{"d_model": 320, "qk_norm": true, "attn_scale": 0.177, "init_std_o": 0.00596, "lr_mult_o": 0.781, "schedule": "wsd", "decay_shape": "sqrt"}
MLP neurons of a small language model. Each row is named by its layer, matrix (gate and up: input weights) and neuron, and shows model dimensions 80-271. Each number is 128 + 32 x the weight over its row's rms, rounded and kept within 0 to 255. Numbers have three digits each. A neuron's up and down rows have the sign that makes its largest values positive.
Before each neuron's rows, "fires on" lists the tokens most often at its 100 highest values on Wikipedia text that the model never trained on.

fires on: "or", "y", " Later", "ant", " pop", "ch"
L2.gate434:139167097156110118160161192166224072157094134141152117167157146130158154126168070116086047092178160108161065183163140135131117090142141122155108117152128128121161126137166141097119118150128115078078146167110132123100187117114132086168117166152134125168148128134077171140115141159088128133100068097161164128097181158152201119110118082069146141207203153128163061166144132127176099161190220075178126125097105098160106155137139109115155089136123117169186143155175107127119129166153175085104131074141124091140160135057152101164150161144121076129079103099146087133159139102160143100
L2.up434:104167107159218208162110129097167108168137120089123126100090194113117151081159089127119094092096127162145106157150148130157139131046098152212176151118139112082113105124163155118139080155137096153121137128132110147096155145136093112076098126089032124131085140157166185102148140158078135158113116121196104125109112126082119089170065111086140134118135115143166099106113118118146149178081164143122152092146155112167069087178141090127117148125206161089095124139163119122127164137169151088071119139087148132160099133132097098168133205109173083128095071135169181150104186050160125124

fires on: "A", "ü", "h", "aly", "ö", "á"
L2.gate516:143190184125130078052134129169083104160093096161157115137077136174214119171169164154136133134157132111173146131136121176124083083096028067131121102116109122154122105122162166118118152090163072112111127082152101187133200130135172135142141111110117154118124161157119116100147215146162151139117102103195102129124110111129160167104147121143107181168121161057136172097133159105094109164163097168124121094123090127122100133071129121142143115116142155091120143125124154127206083180124107132167130106153104174141115137083124103176137123108088102188143171077125169148145108126145136119
L2.up516:063101137136129118077107168141146130113082079175163161154106149171100156132077097122122083199118112175169134115133072118145112075081165123068063160099120109105183086201125133147148155087105080108107089165105143134143158129124106144144106110150101159168115156070123103145106088141118139140082128117127123134132098168165099105090168122126113150125154123107085109108139078134092118151132102121101149112126161112131142085116101143107096130155129157177160167100224164120135169128138170138090143136176153074073145121123180055152182139126108105117148199185084132068129159055121155144

fires on: "- F", ": F", " | F", ", F", " (F", "; F"
L2.gate175:177158086187079120121152156113102149170151110175175110106126183158147162137113138093155087100145123136088098146092099094151107132141164105140140116187106126135152152176099161121157124108106192129194104087123043116106101107138090097131184088119164112139092138064171148104144123159093133123160059126082134186082099104129183160119134157159094158103127116089054145135098131120121094137137087039102098124121151146162122192100166088117108133106147126110113119123159109142118130129136093115127107104101199160143167134127133078162146111105098109132086173099106067112137148079128215123
L2.up175:144126117120156096130135156168159107166183157174098163162186149112212126083104159140160152067108168151118123086082115134154113144094124145123119140113132085074118143103166150156114098110150153135072141205188144122139125181146161105143133109121122092151127075152144115155123192131098159094135124125096119109146062175136124164099176218094166141146101068102088166111137075127200113143147165157088100131167161093123202113148156139132130137090160119128083182072103135143103140156123136093188140184139165155127097077095149107145138121136128195138137094101120109171118107132200094094

fires on: " In ", "\n", "| Loss | ", "In ", "\n\n", " On"
L2.gate823:137131106183152175101085182137115230141088147141118094158073133133073171155122147140167097126120124112099119138119166101161122113133096129123150094154162115093111092138159101082139098099148132138100140130198145118117222123127150132117149185149141092109120069145098104124099051114163036174096121156123119109160162084128132136062157153127180164170091127121096092106118127201110151155118155125170117160133141077115094160159165125127130128101122156088119086116178130152156159114090149114087133155107114089099125134071132121156095117122100143152167106103067158128124128074106099121
L2.up823:219163097176149168105185149081159100092136089125147153181096148128121111145131128192131099109118134093136125140093125097120112119214133097183130150160116079119073096125142130110172117130132126141157126168159147131131132136087111110166136162180120119173122104130142122160079092133130090088145124175167113117226140075167146155075105162129106117089079164130061045191142147165109118184088128152092167125186111129134085158105147113149081139119138160182153076147174132139109121093113139133162112183111162068137144124089129173136174102096115090127160054086116113106153097105172119138

fires on: "ovich", "uk", "ach", "ik", " Russian"
L2.gate488:119121126151173146176132173139123109111104121147151151155118082132177148113121179201113119108124150096156131070197114067122060124121126106064143113146112126142120114175145175159143163137145118141112132080134140202131190088149176072131151171135151154091143063146147162148093143161107117104096086086124188120181152136144128154117149095167142153177114082066092218145113132153179103135142159101160142153172085152124124162166191124120089145184139152095134126088105127094087138139106074132152139118126167103133121152117201128125115109137142139131074133095169148144135111189209121119
L2.up488:109136091133139109168110158156117199142076154143124150130179128116119166117154101032151141161100142124101140115125129078112189117130124156095065139065147107133105128146153120089099117097109202137188137122133122133107145164098078147095179144143098133177098135145075162139133180123133188157160171068140102096121126144147124136192103141140095109134100155149086119174174152179159078138157119144130112120122103151109152164178165163105181165134148140135112127079182069122125178160134147081162140130166106125102166151116143112094146057138095133099110080103169162163082121107139113064

fires on: "en", " home", "ech", "ind", "ens", " rear"
L2.gate807:059142138166177106130132133140179169148139147154149120114148140212121129127142157136163183112161111150101160181099149123160109147126102068157004103159081160150108211106122127140153109133100127103079035163138145105123122114106132157116089103115158149106090145089126074071143151141167125093099120096156140139089157142125112147142137155140114143126143119130088140151205112144142131128146097094153064123116137108086126085148132161136115174140092114081170104132182124076150086179129077111145069090136132098130139159104114100181149171136119107103080135102156164078131074077122133092
L2.up807:119125093183161171159137102154159163157123143119200110102154136158108142101101175151082110069112129059142135146174151162170094148112067126136082135087082153094185123138117149118115137135140119136095145144123124106056074122098143093152115107121169133090111117168067132106084137115161153077189125123114095109123178156142130167149101091157140144183161117181119130128173128170124094106155107153175084132158161135144086112192103143143179184144136141095174131153191134099207131177128130154106089135125130152179120086213119109133128104141177158150127185131154146035137125096123105072

fires on: "\n\n"
L2.gate829:148116120138121129125142082131173150120119111137110121099149132115113112169135146130198132166148139132138132158073153183150131096129129148096156112086065109144130150137116150111064078096092103116149134156147118149101126066112114161173102146108130115097203142155161144018160142174076086129083158116125139121093141114047114112121130129142094089132115116131152088151133164083110102135164101127091078135132149102108142122174112109179121109127181172147172171155148093105091102147184062154161177097114144124155117110084161097152133128116144136142235127154110127115165128076148115149
L2.up829:137150090193180139151093141081134142100120121041115134099204106171130088137113151154135152181143125127152150173096142103110149162118117143133189166177151125137126149124114086119120141106162105152131085151133133095092102069126102187067232142120123113095131180101135144182139112123121122155091118141115129107104088147105143095148196044099145154123209090087125108169126113139147157114146118095173110162157122162069125156186104127098054130151130154136138072089136085114134175154126144145049132113199177134112161143122177148112117122129139084158127119103131176078157143056085119164

fires on: " un", "–", " Un", "op ", "Un"
L2.gate192:142070128126096116113153153132136162155150116074133156117137145165130136132124102090129157085116134102149175190163091113114132123158136113089142110101152195125134126097106104070141137077208076166042091119138095140063173113076124145142140142040148136141182119142158125149133121142122110131057137127151150144116127083147142096143100089167103157132094122147133106176103140123117148102120092069168100121132127149055152173157114121164108084175140153138090103116113085189154090185073082099093140043131037057078111153141102085109102156086119163145163141066132113146086119156121107155
L2.up192:094150134140113121112195127118127192012142124137140128039110157158173171115132111120078076142145124149120142154197093118081124067063150078056121109129141164130132143167096081146087111103177077132087130146111086162089145146096126147180106087137153110124176144127119124132102158148115139129137097140108099152164149069198129140157155108149148129103094137099107127160059161103099119141125148150090137131110127144061103106121113101210107121141163120150089157091192137177187119135077108112051173116138137094134102106172143089173140194118128114124125158137137128140155117115145128161

fires on: " un", " art", " relig", "Un"
L2.gate457:122128144078116171100174139139166110110143135095127174142160059124114092103128158184140090097082134102104134133138120136109122127116132095059089138122152165175121150181124117093151136093134187187135090133090126150125209125078156078112122111087129152106147097135200078129190132116189162131128141155069129121101153073127102167150169112147127102146084102142088203130120101110088104141193107076143105134142143091117181116135160091130102123127156130119074103139147052203167098104127150175157112076114158118151120050143127118147157122129117149130127162105153140138202165149170101089
L2.up457:131108104099160165146153138108096230079218131116131105137157089108064145101082154095164148156082103101103167150151074139122105103093122162118168157097126173119108115154132055065056102108106143133104092140130121114131157154075113088130125100118125149161214109114100168108106187126156138134153126139133171138066160094151129107097138155112067162102050125135087120137114095164135069116127083102158118101112164180160159097141133144149144146119109113095143127116132080122150052121108092134144146052126152141088133090175129116132117128116186105220148092153128130127177154105065126114

fires on: " and"
L2.gate647:132169151169137083084152151098107167189112123141136096107078090133106192199147139125105077151144177117145138167105090095146088088105130096117124137136089093159099048079108170158080170114140149126094163091123122162100119127089159096146092109134139067167110105176097133122140105210047172151140118133100158089118145113184083135125125110121106076112089085118108125131106139170125132113140159105116104160135153178172088155128096129188150155084151172120147118178132148170169100152145140137202106084154068146137068078124121136157171138101162146160145150120136126130142147214144175149
L2.up647:075133152124134088086152056129094165123108125161149090099081121174107189195152132093081109125170094140150121161167121134146109154107106108077075134124084120145145132101132121119103170125152135145139157106095143177136118155152119088157167084141134120143081123198108139150122193117113156100140102132123106070115112114164102098161112104117171146160079090132094134159127123200122091170082132179141163150159141159110072042129112148193173198085117095122104146170123100123129081124136132100148118068110064110103099090165167144119119148130192161164116116136154137104103192149137118110

fires on: ", L", ", B", ", b", "s,", ", l", ", s"
L2.gate284:089141124147101145178123166110151143153145150125190120126156180154078139124123174152157198094178096115062160147172090115137130122132168117181134207084111170127099124057212096151078128131141105148107106096083089120132129068090122152124107112070142096165156186140137138167126126144129136171187140091137110089109125115165161138136113153138141108178091092153135120071165198152134090124154113109135111155069099110135111153227182087154151133089142161116157117155173110184179132159105139112121082119157078119083105166068119127155077128191113153159131129094115111157205116186128181176
L2.up284:157078106148224132113122112193174086134097079118158099147122156154097089124115114178075113115156108102115163123137158109125137191176162119168107145126104093139107179151150099134117128107130110134154105058153111105138130120134150085134153169143121100117116132076168070151135141133105147092112122097118189131174184120105138090146128106135077234106112067111196125104110141081113112149104116097154039146067133165199134072137131140097088161130201141123139129117166165185114130131144164178067125126117169123085116057098133096116146128116147069165150149091142146135107126178130120133

fires on: " Suz", " El", " Mil", " Gu", " Vel", "und"
L2.gate548:115168159128155141108165154078096121063205134126117119119095165155133111122128151202166124167139123122093086167119133100115144161104073129127142077205107143116099156131117118129109176125132157099186136116148108117076118126096141162136130096113161146104138177141148051130134147192087098165137122122122114098140085098130147160123150146176091067147091136096153120031126148108161177127120145150125106052137069140164134152055156169128126112122125163130198151124093081156110095118077131139124131156108175172098077124082116134218193142087114135131159151146145207111146085137048137160
L2.up548:139165121150120141133172129155163095163095112066168136160112127182106035108088092120158175145121140144158129164119122082128078201132111108058095115062071107116187131159138164138170108153131141131107152146095147147124087192105162152144105075156133124149089171115118144109066099162108148091120151149158118138185144112123165064146114055167079121001112120122201091128174145110082137158102149161124177121159125142164190130111152114110115179114163129131150115154124157123084093118115174125150114163157060111169155134131139099141086124139200120169134079175121149131124117160107107156

fires on: " of", " and", "-S", " of D", " | Apps | Goals"
L2.gate729:099134124135127127075167133108130220184150094151166087104116094148085112139155198144106128098163077130166080147100132182056057166148089089119124106090148111173171135146179119136116171109161140149103113097114107157172135112110190137138132130118146112135193151122119116138096101160126156097132058137143203098140107106117136145082121120137099092172066098160091143150135109095138102108148076076146082158151186142094123116138162090168173110111157181095122135182157038183121109214117099149162170087117135116172142116147123114140114158073131129143133109108158073155200101136150212184
L2.up729:099154159102193114110137110151190166131158108106159112107080098146113106188157178131096139110143122132161124101147124133124080172174150099107075126102154053093203193103121148130149115127152080146123121116127128126114158188179134139138138153128119127172096152097126140167140068115162145048108103156135139108151101109231156147108145152106186109159135149117126130192168157153064096110141154099152125139191154104142150092132167087159169126126206135114124142159110081129115143136113102070149127108145149130120114111129148139115125140136121146160148134135203130148181107152117151110

fires on: " east", " south", " north", " west", " East", " central"
L2.gate229:210165164148134144133124179085132097134105146116192131149121075160167092177109123168077122162110074088184131125156070096144096112103132139093078140113111144093151164187136145122215090119176162154087099114153153109147157123127183102151109121166152160063086155107247092142123083150173150110091126079132134139094140144095118145139131140117053141112145172066118141103184107093093172141155087088120158118173146161128144136127092139090128118154182162118134162170166091111089152085126061103163105083098093113099108170152144126158153145127151120109147128113162104111106127105140127147
L2.up229:124089111122156150100140185082082187147173143120089146150214161132109099158115195218117150125135091156174094137082161127157133138086141112116091075091130109087097145145129119110118133158130130100170123121125107166226133089134120166103158076147145099163132183164174133148139122084098107112156173190104143131122136127116136073140080145098092179106116129126136112083109068132103126095131100059115015122114118135131150109142095055174159101179105120140129110201164191122115138169124132128226124096102114142159137148125144087105088157080090113100122138111158092098079131114138183135

fires on: "r", "1", "2"
L2.gate387:122136166169129136100104199105096131152170170126167103133118175131136063135136142110190108132127124106083094149074167094155109085176115080194070087133140165146140078092175148107125099113175116109128069124089129162097089123235142126133155131143122070122157118093135139154115127136123193140090150142140167164092122109169086134080094156076153139123120096155146123108094137110084147144221113133188103192111102142134121118110144189134109135088156169075129142113150093135092139089145142148118105110165081071174100097062102126147168134161182098143157096151131148162142113098082144160
L2.up387:133108157120132123194142134158127117131153091138085107112089181118100114094128151139153135107103152148143092068177201136113140105140140164173106119095103125181127135150130089150188133145161113200138087126187187134131129124146134107155173133130095153156161125095112129143154062106108160121152146147192090140150107157092133093062083179112116188098177132111174072131132103130147136155140089142126124196133146152096194131134123164130103142102126106098115122133135093093099157070198151135151135180191108072114120168100104100050136185169140141117141120132096184118155135120082120088

fires on: "y", " New", "her", " My", "ev", " Iron"
L2.gate308:122093189101084141046137156121106111096097137064067137155096103120062060148141157140135087150080077121104149144116098057118150116150130121126116101179131151118156138216137170097105138133166116106126170116138123104132151145119159166119143194159102107199128102135149101122156096137113154127152117167143080131132106180115170168071110091135102112138133056156176144119165077172095183142135118105145136100135137138117145159183117075122132111163110146128160069091120124132165133070127147150107078096133104144108137182202123150127168178170153097140145131069142144137075109169144140109
L2.up308:154109102120147126089049103101097172121130066153116086145101138088118086134143132211141135152080150143120139115169155142179117152141089202103172110129123116120164136157080108087109113190154123101142172095149185072165112104131099047191105151162171117116125124090152192081096120137116144069158088146106123103164119090131110114159175123159079173074153150154137169122164104175115127095111081136091170101130118125136151131204114104134132141098147108089102111112120164110086166087111148162119118135101149180044165106138119119089107159116167069154145064096102160150105149155106108123

fires on: " | "
L2.gate728:106118161100154160137179128122124142158145141152168172179118175201169133120123120166096132167153081154160138129103150126071090136157151084139128120151113185116140159132172133137144118178099153115131123147160149152128062199168114103191141157126112148067146125138081143160161159137207108097155087098156118172126100158112095176154126092116104152112034127121078143116134054126101150104062129134100101136163080098187113150170090088172092149114149171137163078116152140157071084123100081108141088203104070099132105108134108077176092103151048183121123084136141192174097100097123169189
L2.up728:075128180130100110172124096143156206187059137193124035112111144137157125155162098124138114133070171111116116107089087124123097175108148116098142136110117134148067105109130091151138127073122153097090198134135137156190101093077141121147081129094191150137156138178123072146116164135130116144114109084060125142118161110159113183156151125151116115102141161163114127096147150152109096095135064134119104073175100128183152138140133144192088112062125157082111038129133141177104114133137104172155131135145141130150134108100094100133078095098113096096112154123094120123136116083174146088

fires on: " from ", "In ", " in ", " In ", " of the "
L2.gate638:156154162135101143166097134173049110099118121094168146191142090134130093142148157112157160127095140052090149100144169125169146143140115139152100135108206116110173148116115095085120120103128110201123103113148120095116091118134105152129170178141148090155134091158116134154156109137120141157095171074148142143165147067178103142105127156106152166170104183103087121090126116159105100147100140118104127110166105139077129149158130119152071108123155255168120132097156075161149180144129083128136166130192095160116085084109114130101129071097131116158125117123169080129131138105087162133
L2.up638:132133124127087148160090142118119111131085115126145157139164123051117138136163100144159146115144115094139168132085143086164144121149112167167111101135147125058130126151166154057121077080164165144153162098166090162123084119172087162142161208109073098170080104111134181102123107160132162160122158145150150107151144128106147188105171141151148079170148179125062108134149167148163114147090103160109188142142047210106137083153170146146110171144197200164135178134128055119115150124088125135176115115152089163122131140106101115116171096143127117172116180138167139141134123062080127154

fires on: "2", " Open", " | Best", "BA", " Eastern", "RC"
L2.gate320:134153165196130161104172155057090096237126132142161109119201132116148119149113167147125156173123180054110147156104136090165127107131119096138090138151133154113158096082126155083118117110184154105122084132161117115140109159170162079100169115078185062117139069181123157125101114119141126117098126119132162114108132106110092143048115125116121137133165157141099168121160121149078131093122070116152122170111166204129088147133107109148157105081122139081176106145141140159119149153162127182124116062131135056175151106059142125128075140150083146134110154090203098142128172126119118111
L2.up320:138121198159151161157157133103137047165113084113138091149147109119155109142109157211166127191143122106140139115144145117177168097103133162148096124142118138126133121115090123113075100168242145178186108124159144115145118151168168076135147108124184141152130085128108196105121067101107143128150175128117122153105154109133072117132139156107143186108158145094121116123213133128084177103111093130106153167060155164132121176124093119129164075106115111065175148193136116090121131120164097154175088138106137043109136089084166100077089159159160183078094138071168172136159147073129120146

fires on: " cl", "h", " pres", "á", "ymph", " | at"
L2.gate305:110106148115114069140205164162083149197132155151141184133113161106109079100105099139114071165177074118106107188135169127089117120085130081160128145110153093147145116069106143118134133122144109086084127167174081140057138157124092177202100127165118102040116117138097070085119088131174166200146118106181175122122068128129111169083134168186111144158128096171182040139179173156168141139132117073097103094129118072104110147107164126175115134077130129093112114163148156148112109122158135102120139131117100116135133147163144101158160137087070093131120169144180145149154119073123206093
L2.up305:116105146147165129062150119164078154140110098210087129071105103142141065160128168152118086187095045100139146181036190177167060109124180120108105118089179142145098143131103162128126127158131089129043096082176138147129137126126146123119101088095102113120092102135156129124118066118142155159132115147148097113059083097122162175034160116143145151090080065143174181119140133145158093150169105111126155108169126106096064114117122085109144112107149138110131178177127177153088177099155146142054134114127157130174139093143124138143159135084146143112072113138078082120105147086120169090

fires on: " (", "\" (", "ol"
L2.gate626:149118079106093098100098108103043092159132126152134116138088131140112055104136148088151153126090153145126098183140147100181129079110102162183146066171139127133085104166108159130172145121113120127141086163150108145112135136118188013119122135138058161140119112140126150107077106142136107103144101129140122138154156071069134154134138080135167160077084162091181142058109067149163140140198153163058136080095130098107109125163087201118058135109185152098156119134113150170090125108132147145100154106096106139124137130152194125158131121133130105162047085124135158127173131099122089113
L2.up626:153129130155183104149131150163122167127144103128148119124134122066167122092157094149102166072049099131130149147095061128120163125133121117089167130159139120113165128165225170121154078129131119206102102080150135169082147145078144113141149135085094128126115134108102093169088172110195113098090117106127071163129094172127126119113130140132118140172136095080130084134155104135106126188133076152127140159106112138149136184091171139087182207160118143099113139159100119167167123176117151149167098086105134135095098095112118125168158089152206168166124137158120133100163132130187117142

fires on: "ric", "art", "r", "raw", "ack", "ol"
L2.gate185:193173144114177103118084159128096175059149118130136088079145115128091109156138071151133121172111096101139131118108103133140154102129122097123119089154145116076116168161103144141181079111135138143171083038060116095137124142097118133115109190132089132148064093088108138126126139128172083151142119110198089108149115106151093097111144146087134100185097115142149146103177126140108140190092098175128155171094091128181108104121146164128135168068108128077191128057142129140129116162144110164134099118103156122189166140075110162164214075170108083101112090134083098108194142085151155156
L2.up185:148131096124087115104140166087091150116146166158150124151110218086149092155122147132141076160075166130174094161148127157098128134097167132107058097054151180174131043155119202159190143102154135114126127098100087146161065099128094088128136109124141168164124053121099150195146154118140109166138191101132147079126126178096132155119086083167124126114084138152108181142137115093176152140111139146150156154077110162156035130119131130186137126132105097129175124126067141123153151148169135148130121122143193112153096107100142186104142101162132149149110175093179166133101136083169120118

fires on: "F", "- F", " | F", "f", "-F"
L2.gate322:150134134193087076134152092077123135146079170137126056193075113204139112154167094157059095179145112117107120132111118090111128093159112117109101045126135064115121106105091124143142124091131173058120125099131092116114118119131141140109063091150186147195077111139109082066111138153131099137151130169122171121137054158195178117110109168133083163133095120144206111203117148193122125170165108149137128160130105131115126158168094102068145144153170141102094145113180168150146098106172077086172145105119140058121199178083141135177141131093068101148159154180111079134098118166149145123
L2.up322:108175114116093123173119059206078115156202096105145171160092089174084116083070062130049079098104121117066104095113106125106123083118181088120095103153113103165146138123145174118141074140197114149175134157113112113143122150114138093147153126164124164070130110109119141110137107114098110160104120139149111077094120098170115155083107161128115168182089102104088191144130105119137091085141143121121113128073148111144098117124160130100143155092162131157164104156144070137111157159071183121160173097206143164121124136131093142127153096184131135121073178121083115088186064153160132128

fires on: " Pl", " C", " pl", " As", " D"
L2.gate664:093163113123188151137122091153132140071147153094106152145096108127092166111200177139127095093162115130113099195151129168137116135184120139122081151127134090176141173100076116138140151123079101175124122126118127146167101115129111156194110119102077109162096158154152165108090077125116113165139062167075086107146188128126185159078144118169078122148104135145154133148156105121143136078137073211105181096125132101080093122116086114136092109081124140142141131207092175158097082119134134139137148186148168125106069088145153122139169028123122179106140092195158105132073101092140144128
L2.up664:156116117118098111113163126110151192108165115105109157127105064060082123109101178103158132186148068137161157118158059108095122164123154123147090082143128121113109148124110093140120117101078153133071113123142198137115168076154034117147132165109091161124113132189152171114120162134085096104158124158096130120118168163154125124105097117116126103205122115182130063058139196178152164125158128123102118116115139121090129128055113085150131069130122143089146131134097141188128118137154132140180108152119103158146112179139089176140086173114156130157131128101187089118176168134169142141

fires on: " Suz", " R", "iss", "a S", " Ts"
L2.gate133:173171104065136143164185112047137121110113148159169086106117133115115125161124110155093103142117113146124115096161100156137036163152121149102116109122118171138151119148129216130115129134158123137118150154119110146099139075097117120191099144156094133131166132105140096085093165124101101183182170117143148147175173148119189117113124129113089145182161076116154142180112143078164095169163157141165088076193159171161134138113126095156164171112157176113194157136131129115112088159170178097162170089151147192216112130095128079135121099161191082164143176165081154102137154150168108141
L2.up133:109139133123117167103065110121106148087153143103128189165143087129125126152142167138166104093097148121097141109137178136162166205128097101088078114121143146134190201152049133091141108153129115120137086182188160137119123193136107159082130119130150133194090044101173088131176129127128108165112106172162125156083152103175134188080150152008164128168116122140158139104140126148087135128136113130085134165148131166134176109136127150171132009133149136107110105067155144129130149170102115147136126153122131117073100145121119127127207149104065098124157193089162124089128110146148162186

fires on: "://", "\n\n", " hold |  | Swing", "a K", "i K"
L2.gate314:098120139128135151162184130140149145104117107097153152135158159134129170141120147085148125132143160123145108130187127058159140120094089104169128169105093138134148124090130119179064139069087234116058150162095113193056143061151094158126137169115138146145148120142084157088102116185115119130149093130095188143185149153183169146146107097116086096163156162156117088144097151134112140084164070147051159137090145079123120153170126094118117127122118169150118121106143117101125113116097095155180129136127158117065130111078122137178146178135171158153158167122117115127161099115117079161
L2.up314:111103163112142146141155160080167124159134098057178173145140166126083098105087131121067222104117145145133115158142127129130119120058144086169164153110152135141142141151121120173138169081117155138118084145115081155101102107146100126179105075128072161094129127109128120181041082158119123145138127140156178090137175096129200161134164058128117120165205131092135132140082121099119139189160079115109180142095194100080120169154147075113115160189144146100113147086114110123113096140087152181126100117173167117160191101113150179136154120154168104197137140104139117038179111132146117086

fires on: "aw", " Re", " grand", "grand", " Grand", " re"
L2.gate116:138199155120138095134101139139123113162161086124131207152038135149148092166126151139158144163088149086107050123146122109113183125140122070156135145143149105106079138098141182123135100123108134103137080148131119162148173124162164186126111147119060134161113144149170157106110160114111116130140090133167147133085135147120155161070151108081204084175122119096163147090044164138126146173161167144131079178106166132101134090092071127133130127106136132148127166116151135129067087149071135177161162155084137097143172164088008161130088148090075073186078138118113107125104100157162145155
L2.up116:107137133180138122127144089162102135084146071102094142136062055143076125121117064109188093149150137153156141176109116129165146103150128159150183161156151076115091130112111107130142111085158101127158115125103090113097117141118057141164147135114107130122024097136036193082174132158108107138125116157150159049095127124166112218166138147117108133161147112147153114051167143148076103158094118176082169084151151163172092134090079133100083145150085148088096144129099155156126136129139095191163128161167151127134144160125094145172162081115079113120129141129101071165153146105158165179

fires on: " Indian", " Black", "ian", "ish", "e"
L2.gate470:154130137127078141109088101134125099147136125169149165154130133127140200115162128143140181179163158093125134118146156151108141113156125132132156206105116150123101091092122159158166147057109169123095122073111074156106188112122150108131128138126164126094181097134089122104183122131157091061120110080160175147136142096109158189104090113141082148186122083180125128118121143181117161131147069119115117120099159125157125149085119116119141104135195136112076135121149185136134115194119209149096106144104116199124099078103083194118082135093106076146139100187134134123137164076162148081
L2.up470:131142130128082130107052077119100142143109090113157137175150093154152166125078147106107116116126141147141069099142152089116153065148133135108164160136160131134144167106101124173178160094080151121067117087153093146152136122097133157144127137123201098142149144103118095124146144160121105096182165086115094134149169095117143146117131181115112112163140102189111092088172141134118118146165161104118135090172125136134127150129131088099111133080120106078093178119125189124141123150147142154074147142135118180132136064072166124142107082090142074125140159168137132085068136107124107093

fires on: "i (", "a (", "s (", "o (", "er (", "\" ("
L2.gate199:155122143118132124108142122146087109166131095129120153139109048110122092050123164071147148106114128127119168178151102160145158138129105081119156168151168130137121153145159155098132142069066138136078064115123107148142146132146189090102129130124087151080156105116123099122089103164171066126095199074124127118109134139114151098140132088175134138154123069087144099079177154163127069150163095142084159057080127140106129130094096138172105088114142111128109120140091127126161123087130133108111133119110128139128107091125166129169131088137114122104060087141131113119175051150121113103
L2.up199:187143135157139129123118170098111158139155075118093115123122113147111132089195119116107160083096188139146102161071075134169092124127065105073140146209158144150115140177172154117095160137131122150140150100112135174124218157129131094105150144088093131132122139136123134167114087174149075076109110159100120134109147146116137182130095096127126183194083111109107151106151107161062165158161056104056155103070163157180110144135171125126116128129151162161061097151106153140158124074150149149155102074095150160092095164112130175213146092130140113174077101089136131107160090117139096102

fires on: "uk", "um", "ec", " (loan", "CH", "== History =="
L2.gate679:152121171124136120090153101046138173129146158131094074121130148156130118184165167143116063133057154140095102176113105111075180153076123082120139139132067072108125125111120137125115196066122112101155105124089117148116112152128075120215100067131118049139132157116093116180197113163133093136118125122127174081085157120093128114132118129133127107125099139116139147178130101117094119177186186131162134099121088125091152119136184085114125143158087138165146146181158136155131122134126164151153125093166083123183198124110194138158115055118123124051136163094171132155045115152129091106
L2.up679:082168088131114138143064087109105121113159118153055166083099161175103135106134139093131097166125097102083141085098152159064102094038168124117102113148142160109161130170116149092109152114129126155135160136105133172165169165117050162137126099204139128124119112128122120088166178121155124119113167092155167168044113123200176079152142098147182124123104100152130086096103130116153144206120136147152120172165097133156119046168164061132158180111164136148079183079176114169136080101090123097175153123101108131172112076144108149138135118162188156137150202109121055128196187120109103125

fires on: "p", " V", " v", "n", " Alexander"
L2.gate321:113134137107089158135128093100145140121112172090131107200159088148194192163134151137089126119072134147088147094104116103061174117174130147097136112069107196100125154136159117094144134165125149105135180145124100132198191122065185144130102094127140126131150156127178110131158126134128148107083173093117128105134133088150167142161136093169128090083178146131066148183106148076171073133160166084133140105132052152132119125093182084118145135155132138104181135116121146050081133174090097124117135097186130081066110130136177139113105095138166172136162108135064102067192103101207127204
L2.up321:123153072149145166080096160159091094111125136127109127126144157179135144110154179134097107193163071135142142168168096128143183126140164141135132154158098147175062125119121057113151144091096108167068159062138127103049162151122097192138121130117116173115122110116104166141095138129144099066147111102130104199186068153090103166202147093120102117138169093153096132119109080165124158121106127073128097133154103152128073161086097170155130083180101134102109118065123193114145154112125080107052086149133169099159113107110130122140155058097118127125058193189118152116111116066112119105

fires on: "ia", "ish", "ly", "ay", "ian", "ed"
L2.gate766:122129115121105130128167173115159136150078129196143140153077135089100156193100129189151152131172136129162148137164158081118064133102144073100176095055095108093143156129109149171133161125117162149099182075140092107138147077103144183111132093112131119142134086066211137088143124130164115149109118065153135161151142165173156128165137143120148131191094114125122109173139155124102115111178145117072152135077195128126141144111146074169102070116167134153135116133124132131140107135130149123139102106161147093148079138097143120114132119150117140160117168134155139154113133110161176105
L2.up766:123105174121067146141080131110147126118097085140133131114120104132141096106142136100198129074155116124120139114119126143144162111186099110030158124111144150142106122083129105165093159052197097092112092100096126114138133135108186147148146132178117108109118130179192144128108130131168041117129142120171113143123117106089116064090108073164095142143119173189184142091076180191094161175086162140176169145161162227126098059124101083139110086155151110179034155084115201163110106130120100185173173156117127118188108142135062127096118147127098156134127136137096136089135137078123141090